Weights of a small transformer language model: 4 heads of 64 (2 for keys and values), 4035 steps.
MLP neurons of a small language model. Each row is named by its layer, matrix (gate and up: input weights; down: output weights) and neuron, and shows model dimensions 64-255. Each number is 128 + 32 x the weight over its row's rms, rounded and kept within 0 to 255. Numbers have three digits each. A neuron's up and down rows have the sign that makes its largest values positive.
After each neuron's rows, "fires before" lists the tokens most often just after its 100 highest values on Wikipedia text that the model never trained on; "fires in" lists the words (lower case) most often at its 100 highest values on Wikipedia text that the model never trained on.

L5.gate954:126123112138102152074137137138156117095138184164121059057086140077080127065119137135127146157142157181180104113154151178111066107119101065112150113124158144137089123088155102182197162093184080156106154119124098121138173138069127163148164103127166149064103130116145090082158178139148137106094165145131077137147119124136177112177123117145121140121128080191137147122122091122087114147101131148156148108133188178175129157113170112194127065066137220152177121077129131116129176114151188131135122142144161063177148115092101089161162103163153148161136143132136157142148113191082134122
L5.up954:084102101111109116084173156095164093110078132142110093155210142075164134163115076169125187138121144113167112116195146136116096121096117143127118157194101078118105127102096107109154128128140104110145177098138074111163134099075109149103129097113152129110117128072157111130135131070134118115167157152127156121084099065116117085157171155119076125137168174132153138179039149090103135134076110181132080115133109134170109135129120118118196095094146183087200131072095115083121161065116159127140108101109124199191116139121140132159171071112135144105153183161204104157153124104141134121
L5.down954:139106054049115127114131107088121177095108154108190149135064148105090155120098097144127094144150129135124059169153129115133111133089024105179146079153088181161066153113137083123125139159158129163133128110079166101188129112129105141112081048158135120143153061204161080163124174138151106095111088150189110121123098128073118151192150133143145094132167153195163158141122150157115120090066131116136133117113181179154146130105154114133134096150124170111097073114127160097152104111177123155165106108178179043113150108119152096115172081162164113148103162139168070132118150130167076093
fires before: " |", ";"
fires in: "0"

L4.gate311:143129119124095142075134132156121163161170139161125117083083109128166111117086116125116103104128072158083099152091076136145122164148117133160149138114124105178085102083189167131153167134128119116141120186122132116134170125147150112161119163061109145085088124130157139109125118164126142165182146103125158145171152096159149168168158142169156141152159148097158161104146158089120110066111143102076151103112160084153154142109113152124080175125175162114169139124121109150120093088135120144134133156171138066120159120137139132069063148127109046196091132056135112133117152155177070093
L4.up311:063101138094127180066103116174128209149177188187123138119067106089114174139158153141078090141132117185121128096098093100062082094119111163099123137082124172117116149127102173125113101123097130106116116156150104120196122148114127100169125117112082150130126091111147179118139118125146079137153095115102166126141151120107087167122200154110132142105092138089134189147182159091140150088097189098120157117088094145145124133075124159096124139091141152079114170047145124146075109078088116168121114211150208096138120113148147134153080123139125054193066140132126117125084115134156113091
L4.down311:043147170122114127121141098160141114139087134190149094087108155077166177124156141195115132186090092111136108113156127125126105089177115163106064079123130084141173149121150160114158076100089115205132129121205133055119177140164153113171113148112142126095091171143132141136150075106128127112122055198108164095162211160163153167144136071079149115129092121079160061148159216088136133137110156162093142100184163102135170117079192127114115151081132088099152118083169125070105145123146141137106112143181118142110138126088128131111167124150100110117102090106107093077085135150119107134
fires before: " to", " the", " in", " for"
fires in: "during", "used", "according", "married", "given"

L11.gate600:135139137076071118157123109110090180127147165156122121141115109164101112138114089193180188126095102053149128154126136125126164160113127120047118136113184171169077153143167131154208115176147101075129122150119142101098123120102142118064073131081082117106158128125072153146132154164146099076089088144111123138102109148125155169103081192197130121086124110082104125103115127096102092133172101124161091152115080170127122159171114182141123110167160129098049125118092113111148152129115061139125166088118169125177196097166148119079086087093115115123102077124155095128106126140179126091
L11.up600:130200124132062153153146146158098125145146059177128136135145119164094139181151107138137120153092135086120089099118121175087171149123125144105115115150107068159193127134104138141113152100132124121162098134192126078129154125102160133085066149109089108136124075050158122130075183111097107132132099187124080147084160106127185140104159091167031048126154105182134145192117106118100175080163115139099132143092089105238160143165115209150136081189109133121033115111136093183135151109165110085151096145125154162107144099154144149100147104114092108121130184172106132106140126140126118094
L11.down600:099111140145134156167125144160112169076097115118125122149195108148112133168130123092110057147113117125155118145104151122088135102082115156176046090161165077102171141132108118127113112068057117144109118125175112112173151062110187145124115113120100100114175152117129094147141209144127082135085132185139136125097129194115153168125105093124085082162087103145123118142184090134140112079098177168108152152145118087177119149153062131138137103151121163140079090166142064152175182125153133146132146159134192162123090127168127132164119139106105096075136125165141137140134149171097036193
fires before: "."
fires in: "s", "jr", "dr", "c", "ct", "v"

L5.gate396:160132111068164136100130100142121142146139084085150128060114102112126121145163121080090173141136147169154116029101088177148100095102138121113118139094141133067140139126060151133168103111119126109184076166134200139102179136176086175153097131054114136128108105099167065157148144160175150200150110110161116128123098113109143187100115152070160194112142097117113154137133116079100108148185144178093177109159093149127115100151208120171096115112144155152186156180140136169150156094163083150109102118145133184094113146136112146131139095137112151102125128116078095048104121164086134159
L5.up396:174134119089160095109144136127116099169134154066130078095156095099170169154203138067102172148095164139123141065146096132122127091109048092100156148068163063051172151095099111116158131128147110152188120174124160131149145160137100079167094168038120102106098087133165127123123141232108102136098067122154147127099072087123150132150071103034127126073142143164126130104103104155122132145114126185081193068155135117181092093076208100159056093107137161162169193114146155125106146124105104121148123098120093138115148117156127109140133134175114091127172128087122094112135147161100202090
L5.down396:142119150080099094139107096147137151171170160104160065081098111144175090149133121137099150177100138105148152108063107159150115104110096138129061121067167122149122134161144108099183104047089114139142101109164189182125102144169165141140135148078116121051103069120143141146099095106142087154133179193062141162107164109116147190167143140102124116137141139155141073136116108081166140108158184148101127091134104108112147122079187095131079202123121100143216150135115145086171137130111164155134118157159164124132097123135100136131173106095098157090131072146129129123071132133138090117
fires before: " the", " his"
fires in: "during", "met", "after", "following"

L7.gate498:099138131154034198108140130088183102095084132075080200089159094123117133152159127074134085148144135129100115113122118116161112085064174174082115146088058137164132153148097134115138122088108154142099136145138125099241145135115149122142029160161158114166152138163136181100102146086147120153075158169118132117122126114120109158170151155130159108072172155141162077140097198120082085057138177182110115109125141122106129127163125106160096117175128138124179055178119085101132160147079101141097120127116140105105093155193169154186126100110114124106164174125121148120123174133088111070
L7.up498:142135077115127175138153109108100137101091160112065104168117116148133139072074133130135110067085139124174133149156179108103139179198106190099102177158166126193127099113112121155140201146079177122131138120129158196092113061164166164148137117187151113069154089146166109117178097166107098159145188090160136134146150120073176119123120143143177168151188089125128049134052141123095132083133128139116140132150111173167024076152138095138149136065118139098133133151121151063122134187142131101129094120082122144117104149165148121126110121140116150103076164101090187139163174171112072113
L7.down498:115162120088128155188144112195100150086147133131138148133122104143155176136155059107116140162087153125163101122119109133144109137108103147128025143121168110122133178074098157149087172062119188139142124184158168136125134181162092100150111138136170144104060109187097119151132122086170140118109096117139163100111166121068213109110157135091185161111195071117136138176120104090128141069134136109095157171128105119166132134124097110110119153130065181178099109115143174057170155130119069083135090158156131117111168171106104121145122085129106106143179129113055141145061095116132115139
fires before: " the", " his", "==", " a"
fires in: "for", "during", "history"

L12.gate700:153128110148152134121133085203127127064211157124134178105127144112092162116131166160124092141105107073064097142097143175108158160163150144157080151129114133143172162191100181163114097075132172136078083122161158144136144167091097041089182153085125104125106135160132107124139091097162136124106106147142063103105148062127116089176136107117104126141134090106122097149128118100136083141070088170118132151178128191103097158120179088090127121150164122135101091129186092119107142103120069163145131142088139140150138165139116139047099133088133109132104178121178098082108173099197155068
L12.up700:064079165184129111141072072139144125139165158159086149204161101181163118169095170128103188062132182097084116137101163140155131149164108092140107059106171146148126168140155103123102097104117125152147175110141133152177158138096086130129158137150107098142083215120087138150133086070105116100118131151051153139170088107131156095114101170067130208092136136119154162124143102092156127107159173156151102114117102149113133126108115098135169144142125138097115158150162148096112092118079161183084149085106051155153142150127096119127118117147138176099174147134128114172106123136163115163
L12.down700:174152072156070143094143124121158160104191145064121136103157133140065106119119133133153120129111110143156151139157139150108111208141119122134014136163090126103194092085090167170063150131056163137108142159223127097155135098156060069068197108112115132155091149093133074104166145141173156051111085162129124170084148136156157158131112110111167111113123163066116100097141100173136075161135089169150083141128075116106136116089143124137137176138123110153088152123129092087123145098137108122144154136119157089074108118101147139069157111101111062123130079108178157089166117103169172067
fires before: " as", " to", " by", " for", " "
fires in: "known", "or", "used", "such"

L2.gate882:119083163157125142152105155140148120167101152120124128145115109101128121132109194122151121193089131150147135069094092121157066128170120131164128095122065179163110200144086209141136185042126136154047102120110143089143144074103114133096104158144170149106164188070159171102109164097134150079153118085142134169127167140164130108129116147096136135163142121136122128169102135101134143107131082137139100105071126152112136086118139106166093081146172125171120126140130155145097138133113100128149119158143103128159151113116092069101133111081109165110174091101159210109098175086111104118
L2.up882:131109153135114113122095144124162138108150138143135132125109154103182044102131103161120138148141133128174169100095166151117106176123100126071111066107095118090151099110089158116211114144177096140148137149137162126166131107089127174134133144102139103101112124174102079092136094112126149157105153125105150129127099192111063174140135144050149132118190165156112184099099159199198157137104168126122193099098063151135140116185169115144107096168103102133139102173125197168158089129097122140140101079096185115098112137132119158191139171150142079128159123098139032142109139101189090205
L2.down882:145113160088109113156134065100162077146095104169186126116144166059145123161106074170120174108143109082194061088128055140115137172119119185157039117179164139118133134110202067046115104105188124037166131154104176128129093132123165079122133100161090144127145100171156160111175104094103130134098108155160118133119077140117160055133097054188140112147147089125144108132147142109071125170120155151143119167128130158120122165137193172105134165054130086131129125131126107096057143130094096086160147145150124111158129098141133133105153117098131169171126132181139142125130116153095133075
fires before: ",", "3", " |", "–", ")", ";"
fires in: "2001", "2003", "2002", "2004", "1901"

L2.gate483:115153155125107073064132055157148067161108136150118136119122131145138089116130093165137101105157108194184109088175119134116131105142071093145151101134156125126172083118064084092098117105038091070118114161097140066095068122121143138150160142102132106146120164119120131164126139170132184122093162144084091105077109063115051173089132104111106159123102092165145109113080180150175151149141099148122121043072111175106133145126170055154137149165182140143098142057071106109137155175206086169107167102177073121177118122119114095122124118146113111083121174082176093143138121106150078133
L2.up483:142135108143133167152137172083163104144200150082094142078096156074154182117101176085074136087115117127124191148104143136163167085117123105142077112133076170145144153158109178121134114177169137158127085126153100182093106137106116136176095104115103131192181209124113121081130110093126079161131071100159128159051105154142085109156106134183156095148111175152137147114037155140075125182208155122110132150154119139138134139112212090141128153131092111194146144141109149093095110103112126132105123170150212148150129149125193185126116169099114103113133110104149087088145187164068100122
L2.down483:146134161095150147134137084166181062177144138162097104095135168162155087151145145131099092124136117175170148121160052128090129142103152146120148114194064107080123138146120109132137138155064111154127164184122121111109117183059164134140133141182108106178115129154183137099189135112072207128137114154111199149137169117118140081095065135171116093127119099108110105201148109148117186158111116155149139118146132157107177172153149174137133096142160096107162164093136114037143092147128164202094155110172182142127139170079149086147100125121134125059191047113135123114110156119136110118
fires before: ".", " Hot", " on"
fires in: "s", "jr", "runs", "billboard", "went", "who"

L7.gate760:166188107144108147122131112179133123155130151099131127096139120130114163157115157090142141118130115151084162105161103084153105085158142133088154119134132082112174127128100151130145131193040140094103112158111147094141096193132105129224122143096219135161142143188127058164139135133146086111118129152157120123204116080098144107120111184142152130168160127077088131144088035134139137154113117140126174142147101178134171116163128114166167119102087150074113120188161191118111139130116090190123129134150165121174128171119147162099126206221127082168139141193124073118064129086158133076
L7.up760:102082102175116133102105072131137161190138122115134106139105094163118140063089075183124169077099117099091115080140097127147097156072119097176132114176119125109171154098118108120141104170091111103167161087132071121146109147143113081189141145214103153120127166167140199141109121127189128108070123080093131095074095128106100058124080187072059081171096110156144109114186107164146104068111139116132133132075188158124056136141119158137163119122165104104120121155059114142127082101246178151122111149175182116161132128113124119098130196112105132129120142107092124128106153114148135163
L7.down760:048145136126154158114061145121179136146139101153155128153173127061126168100089117136114165143129184122153137168121082125111131133100116187132093116155106120127113165197093089154155125223149106087115153125155152127125149104114116177170123147097128073092088131140137148132129121180178096091147123141184167116145104070122124097135094132149116117179118170106147139140101112164128110093134105142127146111076156162164116101158119135134169147136141185108074118178099163106141176116137099132159137142159110159095164081092112139174134180108128097120106153150123163157156149146184151149
fires before: " |", "0", ".", "–", " "
fires in: "0"

L7.gate12:124106096147112124135201104093195114088113098161111122099172108116091156054071053108079182118165090200150109101095127133110079147126167176096131130081109097124082160134200158099100145151178140098111135107111140089103069167133173104113098087138113071118070129071134101166117152104184095152088119116115174126139102195182105112158144136139171126147175117128139148107102163082109109125117146091142128198127116142109151148098131135153130136094096108119118110112119159148096114076121099162072122132146094113122178139058075127068090118169062087094096110116129159192113108176109145117
L7.up12:125071128098140113154117075132140132095124130151149134122116055077108151133064151081122154174202113143124109133085089154106156153087136134120147086110104088203161146138166161135148169175143113094115110112093133127153075095173087038151145105135144088172077160152176149155094159097150113107131138098139178128110066139122173119117164148163135155128097131223110147126055105200120100111161079116118180139117135115071150142144149094099137117056121175131120145095070154089145084120163064206158137133124088075069122152086103123096140120098104133120127168121158140114170157112138137120
L7.down12:135149169116133207188126081122149125095091126138142160155175121093123078066181127134085102184096193104109190177144069167114142138144130150160079105089111107084166115093120173160091111122089082062091105106099116103120102158127098072061132117122101115186152139153116093129172120180152176117102158121131174150141125149150165121157137141110161134106111174189115174107075128185162180070115106102120141090113130112132155154137143142120106103137108126088117083120097110131100110106123136167132113171185121059061123171114122139185122117088100108057075127132101100092152097084148145102
fires before: " |", ";", ".", "–"
fires in: "0"